{
  "d_model": 256,
  "activation": "tanh_gelu",
  "norm": "layernorm",
  "norm_place": "pre",
  "positions": "learned",
  "attn_scale": 0.173,
  "bias": "all",
  "tie_embeddings": false,
  "init": "normal",
  "lr_head": 0.00693,
  "batch_tokens": 65536,
  "doc_mask": true,
  "train_tokens": 667200000
}
MLP neurons of a small language model. Each row is named by its layer, matrix (up: input weights) and neuron, and shows model dimensions 48-239. Each number is 128 + 32 x the weight over its row's rms, rounded and kept within 0 to 255. Numbers have three digits each.
After each neuron's rows, "fires on" lists the tokens most often at its 100 highest values on Wikipedia text that the model never trained on.

L8.up33:113071143130134106224107134137112103148139062111114130153142165132137130143168186122121112067069132170159156108147164123149152149219123148148090144157123153160115128080093131116079113103109104131127126145106119117162181194119169095112172116134158104064127141118118097144170144121111091120071132143111059122112140112182102120147178097136149115125148153077208081111157135150104142116073138140135184143093133179172160124143106067121124151069139129082127136072087147108136114148141154137153131080107137118150115052157120098165163161046158082102122122084061044150100126137120153218
fires on: ",", "t"

L5.up1406:128081176143139105113136120185105125099111101162078148198137121089156174186104082160175090129061150142125100130140150167142110136176129092167066116175145129141202169076090107132105128079150057127139144150132156157165107106128095080064129179161102120062106154124103142171113172166150105139139134120132125116111158199101145097069126118116150104088122064071178101133169180147134131170108132144192151143132163113129156125151106106160095162121145124146105085124077129158138186160138130099164102067146162132158143120146148116150151043095096105117172093113086144132137127125127152184
fires on: ",", " time", " year", " later"

L8.up1121:080140085112143136143121166081107094074109074138128102125127101105105138146115140083123159133116108145088103134139104128118143132112091103054127114070140054052098146115158094147092096095124131133074067129107095115141138090100130113114100132129142107076135152113097118185132060129109145090088110097104134159166095154146105103124143148114163093133117076127123085140138126098036153115129114094100108114109083100082083149128096090086098086121137106082099072083134151045089051075082166106103106105141135119143066104099121040095175123083104151086093106094122128103124122096142083131
fires on: " who", "s", "b"

L8.up1263:081120098106076108130099101026100115119083116099138111077125115119123049123089128102122094125130090117096129110151145106112123098134106089043088089076152087065107138138115131121110093085095087097105062090050131059104066117080110136096107119092086091112119121124073115100090056125105137110134095104129156129150130112100079133151096080113103090068098096130113090162121074081121090109083089097133124112140116117110099072082102106129108082063157155110083127060107129113137080058094093100150134181101103102103065107110116095103103093082145149111116109077113130109116119120135111111
fires on: "s", " is", " was", ".", " the"

L3.up855:098149155129169119135118074126085129114079127173154085074146139089106142096134152125142136118083121126186095097125125134175138105120116043078057078123153100148130151123119132111198097174101109112115138178100124107082172100133157107069114100125160176144134089113087141114128184070092167171173115142124132151102154151120133124170176140160149169096143105078161148133125214076106132173120144165108130091160123140116127149175107096162128037184109061076098136134106105129205160145083147136168116119075188143139105103112097100152190123084105113168113175128147077113123190110100171143
fires on: "s", "if", "th", "act"

L5.up147:141094144107191117145120130138093112093172206086167100162163088170139160169100123079093125083076077085125093128167163150163155105123174129131105171221119109158159120124161066098112122128147097092130164102144159147129180144087196052124144146160087146117082141131136088185147147165123119102132163134194104131138205147112126130110151119151109117099142108081135042165148152105096099123078113165140162170161202089142132136120142118156116136160172216133082144134147126136091147149099081119148109066062091126152162099125154170069166082069104118123168130103126086172099152115128134166
fires on: ","

L5.up1046:126088106141126088174141173082142168199102119093111157155103142145103121143174098118149146162117105101147148122111129180190110152150169138146185203154073109144151065143105166134142128161128170096151088140113171150111136168116136157131124149155165056085116078163179137127140161159138145125156107154094106128115143142107109142188169139112148109185189135115106168187074111153183113125148113130121182119110154154146111151159131115150092129055150124177136109144157090138161102125171116083139118115097149143196124170154139084102116100094128188161102165177181185164163167113132149126
fires on: "'", " which", "’", "script", "and", "al"

L7.up460:117075184115093149189128120130131119177141121123162090133105100179176112099163174117120095123121134053114179136108076145072120129114090119118113154173128103149141185152143106093085103155083130148120077126087165116118146165140137141104132223117165135143159138184145093138183082117121143174098116099128132119157140121114138140140181157177146106126201159145107123126137162195204155119121128171150114130151078135089111090144107086143079090155157178156112188084176114141103156147129096135096136129140134065087179132136111098152125109149159135192110145142109121212094111095178110060
fires on: "s", "se", " known", " of", "st"

L8.up713:093149106113165145163089184093135167152129096160173113171123156129151097155120102105140186121115125125148124112103088161132146123136104111114097095088162080055154154130153114153109040084071135080077040118137103163127128084106104086120144124090181115090112163118138104154119099111085145051089115095128130144123105139148155137151155164096112078120176115106147091085188110097112156161142146098172140109144056110095041086097120116053116144138112127084081127100094100083132047113112145162110078056150125107127088101143146082161131120065089125109102155116109135085098138132138122144
fires on: "s", "on", "wi", "style"

L5.up327:164113108145118163112079115128144180236161129099176137130096148166106151123135092143109225043149123100113141145098174105123171077100109120117105152148144146138103151161142126122122098111089117141094117125149115096131045067149097121119112121115131129150109076074068137131141143215127096156119167136096099178143119086110125049092162133139150112107103148124088150135176120184164077122118120129070129147144118170196084088066165125110154150114079162139174100084092133123134080141123113097091096165114112181118140161108073119124105079132172074145104185154154124115123102111169141145
fires on: "age", "d", "ro", "ru", "m", "n"

L5.up1067:111112150114221047184149120130167119125158105126127124170174156157071116124127068087146150129102139193145102088126144157165122138183154111179086131158127174118134113092106119112095133109081106159099126092117147130114112120103158086108140141128132120110106126135159088102171136095089102128066134099201075133099100158183114127114161121120158131094135158129142082099148161159111125111130107147182121168136160113150138164202085125164149127088141130118091107136105169167091130174120109118096148096125160113138143069158124135139203083063096141110160153084126132195094102135066152150
fires on: ",", " ("

L5.up741:161137163146109135135072138156143152104161162117161114123124098085101080121129171133100146082165121102144106144116172079036147082114121124164105060171081141191156177142148074080152122161071143146109138118146131083076116140118148112176131167081096138147151088151094127149108104152109131132113126177112093110168084132174146070124125155162104131078073136109130125110121127133116080148141101170072145146111131156138164093056140123148159149152120123107143120111141138131090122093110118102115041166081148215071151127086079102152068106162131033149147143099137110070122082084147099126
fires on: "m", "n", "t", "on", "ly", "y"

L3.up670:123110144161106162146198130118143129110122119159181148074105147048084127085122148119114111098116097139098077098104151121164104169134084069116106072152075150114148156136091106097226146115120110105154139175159122142155110163097078140105148165155128113140137093156119098143155141097130165149137204091107126073123093152103133193147136116185132173115150117146116108141161140118130084116028124136152138100122198170088103121184132133162189120164137194096062103125061168163151108153113155149175136097093101144089099117100162120142159163157117146090128136120191099144070112133086155131
fires on: "s", "j", ".", "i", "ni", "th"